MLP neurons of a small language model. Each row is named by its layer, matrix (gate and up: input weights) and neuron, and shows model dimensions 160-223. Each number is 200 + 30 x the weight over its row's rms, rounded and kept within 0 to 999. A neuron's up and down rows have the sign that makes its largest values positive.
A block is one neuron, or neurons of one layer that tend to fire together. After each block is what it responds to, as a language model described it from the Wikipedia text at the highest values.

L2.gate7,229,197,216,247,236,234,183,164,174,192,215,182,201,187,233,248,173,207,218,231,174,175,179,163,167,182,188,183,206,226,181,213,225,172,224,150,179,247,222,229,217,225,236,221,161,258,248,239,185,228,207,230,139,178,205,157,243,194,198,228,150,239,228,193
L2.up7,163,200,239,183,245,223,184,229,231,214,214,262,191,213,185,231,241,121,209,246,180,159,182,165,163,182,201,229,218,166,180,174,227,203,226,286,193,209,171,207,259,199,192,209,218,245,149,218,185,188,188,137,207,167,210,231,222,181,199,175,227,232,185,207
Word-start vowel fragments. Short vowel-initial word pieces that start or continue a word right after a lone capital letter, such as He (H·e), De(cember), S·ou(th); also he, He, U at sentence starts.

L10.gate17,227,159,218,180,200,170,222,166,179,197,175,229,183,218,173,172,203,157,138,160,166,212,207,252,102,193,186,183,175,202,148,255,236,144,241,176,186,219,152,194,223,178,199,210,236,202,238,210,236,169,194,196,190,236,206,181,181,223,261,204,222,189,234,215
L10.up17,183,230,225,161,185,177,240,190,188,263,208,138,179,193,187,167,242,239,206,218,236,237,245,219,165,196,211,198,176,218,186,190,220,259,209,226,235,268,250,185,182,228,168,187,187,175,237,182,214,167,216,176,175,226,211,148,161,213,200,158,188,202,199,157
L10.gate35,196,186,169,190,161,157,162,187,187,199,154,169,172,206,223,156,211,224,219,194,226,200,245,211,222,225,213,180,222,219,174,213,167,221,198,180,253,210,152,148,222,217,217,233,173,218,194,193,174,189,192,152,146,187,220,176,191,146,217,157,168,182,129,172
L10.up35,201,222,179,213,153,162,226,160,241,194,197,198,207,175,184,246,190,190,212,200,186,184,120,190,160,246,215,213,189,267,226,204,166,220,242,189,287,178,153,198,160,177,144,151,176,197,182,187,202,236,236,194,198,170,166,183,148,155,181,220,170,236,218,203
L10.gate67,178,184,221,231,202,190,294,195,169,255,205,240,200,198,247,266,165,227,174,208,179,244,179,212,182,182,269,149,226,232,194,157,131,184,255,228,223,194,223,216,184,204,196,201,211,244,191,250,181,231,227,199,235,193,180,234,165,165,184,164,186,209,216,178
L10.up67,145,161,178,230,214,191,149,211,170,186,249,162,209,169,231,149,170,180,221,255,231,126,227,202,207,186,207,191,218,222,196,196,249,194,211,282,189,203,246,201,174,210,180,202,189,181,206,237,218,182,193,206,203,171,211,229,193,173,213,152,179,190,155,214
L10.gate211,216,162,143,231,180,217,158,204,165,204,153,175,234,238,166,178,170,201,202,184,212,224,209,187,188,279,190,204,228,199,171,233,205,197,221,191,227,242,139,138,227,213,204,199,222,188,227,228,222,215,190,160,207,179,241,234,145,184,194,218,190,206,209,166
L10.up211,225,215,175,189,193,185,141,207,181,227,172,209,189,241,196,196,267,192,187,180,174,193,183,208,199,241,198,189,205,173,147,182,218,217,251,254,208,239,183,161,239,201,193,195,233,215,229,235,233,226,211,174,205,164,270,279,198,139,189,191,225,215,206,220
L10.gate285,183,195,222,257,152,173,162,219,169,200,185,244,199,225,205,153,129,213,231,126,198,191,187,179,160,221,192,171,211,194,204,183,174,175,240,300,153,197,216,175,169,191,213,189,202,191,183,173,207,219,217,142,180,181,201,211,218,254,173,164,193,176,207,200
L10.up285,222,205,231,117,213,237,207,193,215,216,197,186,211,196,211,212,186,149,213,194,176,221,206,214,184,148,193,187,172,216,233,228,154,223,126,226,202,220,230,141,167,208,210,217,245,170,206,245,224,202,224,201,199,208,202,205,179,111,206,167,256,149,170,204
L10.gate327,131,214,156,218,218,168,248,226,208,225,178,228,199,207,242,233,198,151,192,130,200,235,243,236,152,234,221,168,239,209,176,161,177,251,153,196,212,209,198,193,229,216,162,189,110,257,215,192,201,194,228,208,202,200,231,183,213,185,194,200,216,126,228,174
L10.up327,234,208,233,240,153,179,171,216,255,188,190,213,213,225,191,228,200,196,241,158,182,195,160,191,167,206,191,172,163,185,193,196,174,244,190,222,231,202,202,213,198,189,178,222,192,211,142,207,168,171,215,219,157,231,169,168,208,213,240,182,222,137,207,181
L10.gate375,199,197,188,198,231,169,234,201,177,192,207,200,216,164,181,198,221,149,199,183,211,192,236,201,210,193,211,138,169,206,191,150,223,200,229,143,286,226,253,230,163,187,248,167,276,200,171,202,152,235,198,218,160,228,202,224,211,203,194,183,233,175,203,201
L10.up375,203,177,197,210,224,230,182,182,241,199,169,219,180,233,147,220,183,236,190,196,206,214,191,183,151,201,191,181,208,201,214,165,150,168,179,157,176,214,154,196,235,158,210,169,245,167,216,174,203,193,158,145,142,258,194,225,162,217,191,124,195,193,179,186
L10.gate633,245,156,237,181,197,206,200,158,198,178,144,223,214,162,138,186,161,253,190,190,179,192,138,159,212,210,167,154,206,210,202,201,224,198,97,213,169,207,224,178,169,186,192,188,158,193,235,207,194,227,151,202,180,208,199,188,218,118,168,167,180,157,208,164
L10.up633,196,202,209,269,231,192,205,241,215,214,221,267,178,182,213,167,175,183,192,197,286,179,204,167,186,192,229,131,231,174,161,204,169,237,215,175,262,196,206,186,183,164,199,185,185,192,197,269,220,158,197,232,215,163,206,211,286,210,198,142,202,191,206,163
List-joining conjunctions. Fires on "and", commas, "or" or "de" that join items in a list or pair of names, especially before the last item: Burrell and, Grafite and, Red and.

L6.gate84,184,217,205,195,150,228,197,163,162,161,230,169,182,177,216,197,219,255,137,231,223,205,216,244,195,231,268,230,212,201,203,226,233,190,176,221,214,144,184,168,163,235,187,242,191,235,200,179,198,228,137,186,153,184,257,177,266,208,214,147,185,205,192,224
L6.up84,152,225,203,134,197,243,232,168,181,168,193,230,173,260,193,174,202,183,162,219,197,212,206,239,228,173,200,195,227,153,179,181,220,262,165,184,201,199,191,166,192,159,161,134,226,245,200,220,124,205,197,231,221,163,210,222,208,204,120,214,170,161,164,200
L6.gate199,197,169,129,168,273,160,162,235,213,205,215,212,155,188,207,216,167,180,185,195,219,183,198,193,254,220,213,227,219,195,265,177,258,226,222,214,246,160,175,176,190,235,223,197,190,221,169,131,186,242,258,209,248,211,223,207,174,209,143,176,201,195,207,172
L6.up199,206,202,180,234,194,130,159,248,155,180,246,195,220,206,197,197,243,155,208,209,202,182,207,280,204,203,181,219,259,195,169,134,218,207,203,254,177,242,238,188,148,203,229,198,264,222,207,182,216,225,169,234,217,230,230,210,203,165,238,182,225,172,198,192
L6.gate220,144,134,170,265,168,179,179,178,165,236,226,211,227,220,185,152,192,209,177,208,217,208,210,210,205,228,219,237,186,217,200,218,219,205,160,205,184,189,200,189,184,157,196,157,247,241,176,235,157,237,203,200,192,184,193,211,219,177,178,209,192,165,188,174
L6.up220,195,184,161,166,203,202,203,216,182,164,151,196,202,190,210,230,181,212,194,209,275,175,214,201,163,181,169,231,127,151,217,175,208,229,212,168,196,213,205,184,125,198,213,158,233,162,153,177,163,242,202,195,161,231,176,212,225,148,224,195,209,161,168,239
L6.gate263,223,172,215,190,196,217,218,197,214,164,178,182,216,183,220,184,182,203,194,161,199,200,166,180,163,176,216,191,262,209,213,178,166,286,219,213,209,220,188,195,237,198,237,166,160,148,161,177,163,186,136,218,213,199,214,234,221,205,196,188,189,238,234,201
L6.up263,253,209,191,181,127,209,218,235,196,220,165,225,203,188,193,184,201,187,189,154,170,217,219,197,162,207,208,145,216,177,231,215,145,204,142,165,175,205,197,206,230,169,182,198,162,196,169,196,177,197,189,167,213,162,205,220,225,198,187,208,177,234,215,215
L6.gate302,205,170,227,193,160,216,212,172,182,185,208,216,147,215,165,235,189,222,209,221,201,210,243,217,197,263,230,172,180,264,254,220,190,231,213,202,169,204,192,148,231,167,196,249,217,217,219,193,149,236,171,229,195,259,165,242,251,149,201,210,177,187,173,210
L6.up302,171,196,210,179,207,202,233,115,180,203,211,165,182,218,196,170,177,150,211,193,207,192,233,203,280,147,170,185,211,185,173,207,171,176,182,221,203,200,166,169,176,188,225,204,218,198,207,204,242,167,190,192,158,226,240,183,211,170,210,174,217,163,187,190
L6.gate480,168,208,195,200,205,234,223,182,211,233,154,210,230,267,194,207,194,223,203,208,172,233,196,159,177,232,208,193,196,182,247,190,163,192,213,199,231,219,181,175,233,200,150,184,242,209,194,236,195,253,201,194,190,190,155,200,249,186,181,168,272,209,140,249
L6.up480,180,209,109,240,220,180,231,171,154,194,173,138,227,224,189,181,192,229,260,175,213,220,207,172,220,193,231,171,200,255,239,185,218,235,247,187,273,114,185,184,196,178,205,219,136,214,230,158,187,193,280,178,207,201,197,201,194,243,176,181,158,205,168,162
L6.gate521,203,217,188,191,237,159,202,143,197,235,164,150,207,150,202,245,198,204,170,216,172,191,162,156,167,190,235,205,204,238,199,256,233,252,204,197,202,188,187,167,225,179,198,179,185,205,157,224,206,195,145,257,185,201,204,210,220,185,208,217,167,217,203,197
L6.up521,258,186,177,235,177,174,249,188,142,173,166,201,234,212,146,204,206,211,169,224,159,173,204,214,204,216,200,160,198,229,194,218,201,224,172,176,208,148,233,229,215,180,205,201,220,178,179,183,217,236,229,258,165,171,241,207,174,187,122,217,226,208,192,219
L6.gate532,183,202,219,154,186,209,175,170,183,198,240,172,228,200,185,210,175,232,201,191,194,238,181,214,282,229,172,239,143,220,209,166,157,190,164,176,159,161,167,198,246,145,207,141,225,200,160,199,142,183,199,175,195,223,226,198,207,195,210,181,188,127,199,204
L6.up532,185,212,193,178,180,234,201,147,178,214,159,224,161,203,241,225,174,191,197,226,129,159,213,180,191,237,196,188,215,184,198,181,203,194,194,149,247,162,194,166,174,268,188,189,145,217,197,208,202,170,101,148,158,288,236,239,227,195,229,166,175,240,250,186
Completing pieces of split words. Word-piece fragments finishing common words oddly split into small tokens, strongest for county (count+y), also e-ast, Nor-th, dest-ro-yed.

L2.gate150,222,159,271,181,195,196,210,159,205,220,224,165,211,157,160,160,162,186,254,256,150,227,184,155,159,176,222,147,256,192,251,166,191,204,229,209,215,236,247,230,148,134,225,204,168,218,171,172,159,216,201,216,192,222,199,262,208,266,207,176,220,176,184,231
L2.up150,232,168,194,197,232,210,226,232,191,212,180,240,213,191,182,202,163,200,244,179,213,157,224,223,198,198,246,234,208,217,188,234,193,198,209,209,177,153,171,194,246,169,250,204,261,215,217,198,200,162,213,248,181,200,211,204,183,231,237,246,212,199,185,175
Mid-word fragments, esp. October. Middle pieces of words split into odd fragments, strongest on ct in October in dates, also ov in Soviet, th in south, est in estimated.

L6.gate78,205,205,239,224,127,196,258,228,230,166,229,225,192,225,144,214,208,175,218,208,127,215,197,210,199,185,229,143,137,181,229,127,158,179,220,249,180,182,186,219,210,251,224,182,206,185,237,240,230,240,238,177,181,170,196,158,222,155,124,207,163,202,235,173
L6.up78,182,184,171,263,241,221,192,258,150,243,167,175,152,235,200,226,178,164,251,161,231,184,188,196,231,168,181,209,168,209,179,196,181,171,163,270,209,175,176,188,180,212,202,220,175,211,194,230,206,226,185,198,207,180,167,230,149,191,239,237,233,201,210,242
L6.gate95,181,182,184,216,189,206,226,210,224,254,188,158,202,181,179,222,202,189,192,181,174,194,229,188,169,252,242,205,190,199,256,183,172,199,197,218,204,231,250,268,210,138,216,199,227,163,225,268,177,224,259,232,257,214,208,218,146,180,220,198,180,201,201,189
L6.up95,197,167,219,213,147,187,279,169,204,158,219,224,238,170,278,193,180,206,193,254,231,195,167,178,192,196,233,229,213,200,199,221,152,225,200,177,229,223,235,195,181,210,124,172,170,192,206,254,177,188,176,202,169,230,229,248,194,237,253,161,269,201,195,242
L6.gate166,259,200,176,195,211,184,177,274,155,217,178,183,244,209,226,224,222,223,180,191,227,180,179,227,242,196,201,164,193,204,193,188,233,195,253,211,190,246,191,221,170,186,238,204,170,213,208,208,212,201,161,200,217,153,218,244,150,218,154,163,224,187,167,189
L6.up166,178,202,186,240,211,181,183,214,223,234,210,154,264,181,159,218,157,231,188,189,218,159,217,221,241,252,239,228,167,200,184,211,229,226,270,262,205,264,120,151,182,257,215,237,182,191,209,159,218,231,181,166,177,165,181,213,156,200,200,219,247,201,217,214
L6.gate281,172,192,199,184,179,190,226,207,195,158,189,240,183,179,224,197,235,164,249,247,146,166,222,175,176,215,157,160,194,201,166,260,274,161,212,190,192,193,195,161,217,181,241,158,157,190,203,187,196,177,176,180,226,187,218,179,181,228,247,226,238,206,154,202
L6.up281,253,195,234,214,186,178,219,257,162,142,225,186,133,165,242,246,234,187,195,184,197,198,179,135,190,200,212,182,164,217,186,201,226,214,215,156,213,176,207,221,235,232,206,185,242,176,228,195,192,220,232,154,228,224,190,235,182,192,240,203,183,134,204,257
L6.gate501,210,224,150,223,192,204,196,221,180,222,143,181,226,214,233,244,187,158,175,202,225,201,171,235,246,155,184,210,180,133,201,175,194,160,205,215,181,200,144,186,231,247,225,209,192,161,240,172,160,163,176,234,184,247,192,210,202,233,250,215,178,145,152,270
L6.up501,238,195,223,192,224,213,196,201,214,184,215,158,168,233,240,150,250,190,228,176,200,200,229,226,213,149,201,200,147,177,208,204,193,226,161,236,161,186,225,282,212,230,270,201,192,187,175,212,202,189,168,200,163,194,183,185,201,234,154,184,182,160,187,211
L6.gate575,199,165,214,191,206,209,216,270,159,167,171,168,207,199,193,203,188,180,216,178,219,231,188,220,211,236,232,188,213,228,177,219,197,168,197,247,112,236,203,163,185,204,203,168,174,190,240,179,210,146,246,197,144,175,242,214,215,225,214,151,213,197,188,163
L6.up575,224,225,179,211,202,172,182,234,178,229,125,229,265,233,105,223,197,178,175,184,203,201,224,237,186,250,250,155,222,211,204,232,225,171,212,237,169,244,178,201,174,186,230,206,198,183,233,257,231,155,182,222,187,186,222,202,211,174,173,193,195,208,232,216
L6.gate656,211,199,209,138,233,184,176,183,209,229,254,197,134,146,213,192,217,187,192,226,164,199,197,210,207,167,248,184,179,193,185,238,262,202,190,195,192,233,193,214,196,195,232,211,186,197,222,188,153,221,196,248,172,139,159,147,210,249,213,189,181,180,262,173
L6.up656,246,166,199,222,241,246,173,246,152,205,230,223,216,149,203,226,194,202,182,186,194,199,185,215,213,186,153,214,202,185,175,174,174,202,108,250,172,224,216,261,204,214,204,143,214,193,168,204,192,202,248,180,215,187,262,176,242,207,213,168,228,157,216,256
L6.gate695,242,207,266,182,212,257,175,218,194,236,234,204,189,222,217,179,188,200,195,220,183,239,157,224,252,165,201,226,201,244,198,206,139,160,213,158,228,240,114,221,178,184,179,182,211,185,208,166,182,159,178,217,202,210,139,200,184,189,139,189,148,195,198,236
L6.up695,186,149,257,217,185,235,194,179,195,216,232,228,214,150,235,201,233,188,215,221,147,196,201,215,241,207,181,157,241,151,262,187,247,181,188,188,234,234,145,213,265,198,225,122,239,148,173,222,189,174,164,204,235,210,179,235,198,186,190,177,214,207,212,166
Range and clause connectors. Connecting words: to, and, or a dash between paired years or names (from 1983 to 1985, Thomas and Tina); also final pieces of split conjunctions (unlike, since, while).

L2.gate543,190,197,192,282,211,189,230,208,221,221,205,248,222,183,228,184,229,218,180,174,196,196,193,173,154,201,181,188,219,198,182,222,166,179,173,188,212,215,161,210,234,260,215,229,213,144,205,197,186,184,146,211,213,174,258,199,205,251,198,224,188,192,148,239
L2.up543,181,224,203,276,254,211,199,186,201,196,210,219,227,173,152,240,189,224,142,178,192,211,172,168,205,166,174,246,235,150,236,188,178,193,149,223,217,220,152,171,232,223,257,201,232,204,209,151,152,204,179,165,238,251,261,179,215,230,153,188,190,154,153,154
Word-ending pieces, such as. Fires most on "as" in "such as" introducing examples, and on final pieces of split words (h-ad, hav-e, lead-ing) and line-start list dashes.

L10.gate32,215,265,196,245,175,185,161,177,195,203,207,210,168,225,191,253,239,240,194,192,164,191,253,235,190,214,197,210,180,176,256,208,127,227,235,191,223,83,188,234,229,127,217,197,172,170,194,206,191,217,192,232,148,190,174,188,178,231,172,154,207,235,211,199
L10.up32,231,213,164,190,174,226,184,234,221,184,239,167,222,253,279,197,208,181,190,200,218,195,218,181,206,183,217,170,217,171,232,177,264,136,177,212,194,223,224,205,166,246,204,206,219,181,236,178,198,258,147,263,204,161,227,184,207,123,214,258,207,189,192,243
L10.gate53,213,173,198,184,214,231,225,226,220,200,153,229,215,190,233,202,207,231,182,199,165,213,169,241,234,226,166,241,198,162,241,207,230,206,220,221,175,173,135,172,199,220,233,255,213,178,223,228,109,222,182,203,139,202,204,223,230,158,224,184,134,189,175,193
L10.up53,252,162,169,211,183,240,199,185,209,203,130,201,219,166,224,177,165,148,228,222,171,173,241,235,214,177,172,251,209,195,212,193,213,167,201,179,170,141,189,199,210,191,214,144,211,242,209,189,205,185,220,165,221,227,177,235,208,199,215,193,198,161,190,183
L10.gate77,239,194,182,227,180,185,213,219,195,183,160,207,223,192,175,204,159,216,130,146,162,220,220,234,195,186,223,244,230,220,252,223,248,185,241,286,191,171,244,253,199,218,198,172,173,205,213,187,213,211,188,230,243,165,171,177,222,148,132,164,195,186,210,229
L10.up77,220,154,217,247,158,202,173,190,170,178,175,187,213,186,157,195,167,232,208,236,138,149,222,221,128,171,188,200,178,228,215,220,204,139,208,160,188,154,210,231,169,198,203,238,189,261,176,228,182,204,241,237,178,188,166,215,237,215,189,222,197,191,165,222
L10.gate141,211,104,201,240,219,181,213,199,174,223,187,227,189,229,259,205,179,205,158,193,227,149,183,186,153,241,142,181,216,223,176,232,234,209,195,226,197,229,183,201,218,158,197,232,223,191,178,233,202,282,206,206,210,236,249,197,183,160,158,167,195,199,171,254
L10.up141,168,206,264,221,229,138,144,189,203,208,159,196,220,206,110,177,208,194,197,153,203,187,206,271,224,224,174,211,261,178,216,209,163,190,216,217,146,199,194,218,205,210,206,233,214,250,201,163,239,244,194,225,250,204,196,201,165,226,184,195,194,149,201,166
L10.gate290,233,216,256,254,179,203,139,216,212,209,154,179,181,185,165,214,193,189,156,189,230,249,188,181,163,220,186,233,217,156,260,182,224,246,174,160,194,209,197,178,215,246,218,202,220,203,185,197,167,179,223,216,184,247,164,219,235,193,174,216,233,231,222,177
L10.up290,196,196,201,222,235,198,235,217,234,208,203,228,194,203,205,221,205,216,188,185,238,182,193,213,165,146,192,244,151,204,214,207,211,186,255,204,192,159,217,178,228,156,247,166,142,200,222,159,245,176,181,239,203,209,191,166,158,121,181,204,221,185,222,141
L10.gate319,185,204,171,227,185,219,126,215,242,182,199,206,225,196,207,170,280,221,199,208,221,133,232,176,223,230,200,235,183,219,221,232,165,203,234,192,182,155,216,242,193,245,211,235,212,172,264,168,234,255,194,219,183,190,195,172,151,172,169,176,193,177,225,217
L10.up319,197,190,162,207,197,172,162,261,143,203,190,221,223,257,249,116,202,175,128,172,202,169,188,183,190,217,224,166,190,199,235,214,153,180,203,226,225,160,180,171,188,193,184,185,197,189,242,186,212,214,156,147,154,189,202,155,178,234,205,208,197,223,227,190
L10.gate405,189,186,224,210,167,171,227,199,236,206,189,212,236,180,236,197,124,190,218,200,234,219,194,198,156,190,190,160,193,204,217,181,219,188,157,181,169,157,203,209,191,218,204,226,225,263,187,219,178,218,187,229,187,183,215,185,186,178,202,204,217,142,221,183
L10.up405,234,200,224,186,155,180,203,184,209,151,260,231,161,203,223,216,194,207,262,249,202,232,160,181,196,182,208,235,197,169,221,237,187,215,189,180,207,179,211,217,132,169,221,187,250,238,212,202,155,189,171,224,209,195,186,128,197,170,248,232,202,169,260,218
L10.gate470,170,141,202,206,226,181,190,203,220,256,215,230,213,153,184,195,195,233,199,220,223,189,212,212,245,237,225,196,222,192,192,282,193,186,177,218,184,196,189,213,160,217,164,241,252,199,193,195,178,209,114,228,193,149,159,192,172,143,272,179,217,222,222,212
L10.up470,247,103,198,219,180,194,203,183,157,203,209,154,136,207,172,196,204,153,223,188,203,209,188,189,184,182,176,190,209,148,219,143,185,254,165,155,224,228,174,171,233,230,187,205,251,248,212,183,187,174,241,170,214,175,185,179,177,196,189,161,211,185,194,164
Sentence-start pronoun "It". The "t" of "It" split as I+t at a sentence start naming the article subject ("It is…", "Its title"), plus " it" and other word-medial pieces.

L6.gate9,187,214,177,264,231,192,225,232,211,189,188,214,229,222,149,198,164,192,258,195,260,180,177,225,224,194,223,221,205,193,215,222,227,228,196,166,177,204,239,186,196,163,169,160,199,239,257,204,168,155,219,179,187,184,169,241,224,176,148,229,235,219,215,176
L6.up9,208,243,196,204,229,194,244,213,241,210,181,190,266,177,273,181,270,204,167,162,224,166,216,192,245,209,246,197,162,268,179,185,190,237,208,171,244,215,227,219,201,208,183,216,162,159,192,233,222,212,192,185,222,268,195,188,170,186,221,213,209,215,178,228
L6.gate28,203,181,154,211,132,219,229,179,189,148,134,225,206,158,241,237,160,204,200,211,203,233,217,217,178,225,200,195,206,223,168,220,182,230,166,225,180,211,179,220,184,240,182,172,186,168,214,195,227,236,174,211,208,190,203,151,248,156,192,173,201,169,143,195
L6.up28,216,256,206,198,224,192,184,186,170,175,145,186,236,221,187,160,181,182,226,215,208,163,234,204,177,216,218,208,163,178,216,138,232,162,211,216,250,176,202,220,166,234,232,190,244,212,181,215,197,181,202,173,175,180,143,171,172,177,196,226,169,183,169,212
L6.gate116,212,198,177,122,217,194,161,182,253,228,217,161,214,191,268,197,206,209,193,217,175,145,169,200,194,160,201,246,202,230,164,198,200,166,170,233,140,123,144,195,203,203,270,233,178,177,179,173,138,173,158,188,232,173,222,198,190,178,153,171,206,205,215,214
L6.up116,230,148,217,188,180,179,201,193,222,241,214,237,212,215,192,210,202,176,219,218,184,197,195,167,215,156,213,217,200,200,221,214,215,233,220,193,192,155,226,235,211,225,242,176,198,205,221,186,214,151,174,206,147,231,192,202,196,190,246,154,215,153,176,252
L6.gate235,172,166,271,205,218,232,212,206,151,251,163,218,238,211,194,219,169,203,223,201,198,177,249,233,206,231,184,248,167,214,187,197,180,197,197,202,209,218,225,236,257,207,214,217,205,244,178,122,182,186,206,181,174,175,247,201,183,216,172,198,210,160,196,210
L6.up235,201,169,181,161,213,161,199,185,216,205,194,243,176,187,173,206,221,191,198,222,219,199,217,210,156,188,200,188,199,236,241,182,175,197,242,182,215,165,149,219,216,184,168,227,194,198,163,239,224,175,218,249,236,192,186,205,213,232,235,188,186,267,201,224
L6.gate290,171,108,196,179,175,211,249,173,264,170,274,214,202,199,256,176,252,234,227,177,231,211,198,222,199,193,217,225,222,185,222,179,232,243,243,207,199,250,175,166,248,192,178,213,152,218,191,197,222,195,209,222,188,168,166,182,173,250,209,175,203,181,177,226
L6.up290,299,217,186,146,210,166,255,163,234,238,236,269,223,182,159,261,196,232,153,219,215,185,198,209,218,238,233,227,230,218,210,197,170,211,138,202,229,177,216,211,185,173,166,230,209,233,251,231,203,149,164,208,210,152,190,186,202,205,212,225,200,209,185,232
L6.gate546,224,192,195,227,183,171,194,152,242,146,230,222,143,181,217,223,177,156,189,182,192,152,154,162,162,221,200,187,235,184,232,244,141,213,218,241,167,195,142,218,178,153,187,206,202,244,210,191,210,210,209,219,167,219,161,233,190,186,164,176,202,178,225,233
L6.up546,155,191,238,198,155,258,222,196,202,117,259,233,256,228,179,195,174,228,265,186,173,205,186,201,200,221,218,230,201,240,198,229,183,243,188,247,208,212,254,180,185,182,174,187,170,166,213,194,203,159,243,201,198,214,162,245,210,220,204,138,208,225,191,197
L6.gate676,141,232,167,243,158,244,244,226,185,182,178,224,224,162,194,192,192,228,230,178,181,210,218,213,196,176,222,180,186,190,200,177,162,201,225,218,236,173,195,214,256,194,226,215,179,207,180,225,175,206,157,181,206,191,227,183,261,227,207,217,229,183,140,194
L6.up676,179,190,218,243,175,225,201,178,175,238,216,232,173,188,257,208,171,265,216,166,172,204,167,233,186,174,213,236,262,247,140,193,254,235,183,219,247,221,175,242,188,250,211,186,174,193,151,206,189,168,246,208,208,189,208,229,184,177,198,192,193,180,232,219
L6.gate689,201,215,186,251,208,105,187,203,224,189,161,212,211,189,202,200,232,208,192,208,210,203,211,160,130,222,181,226,209,177,189,245,183,190,171,198,175,206,196,201,238,199,176,245,194,170,196,171,182,240,258,254,154,209,197,221,225,210,191,165,194,195,149,237
L6.up689,219,188,233,195,175,180,230,140,237,237,206,176,178,249,193,196,212,208,205,254,135,209,180,228,208,214,234,192,197,223,232,189,220,208,169,211,216,201,226,158,217,170,200,249,273,186,129,172,170,195,218,171,231,152,152,156,192,244,182,155,248,216,201,205
Mid-word fragments of common words. Second or middle fragments of common words split into pieces, often the e in "See also" headings, also S-he, how-e-ver, Sci-en-ce.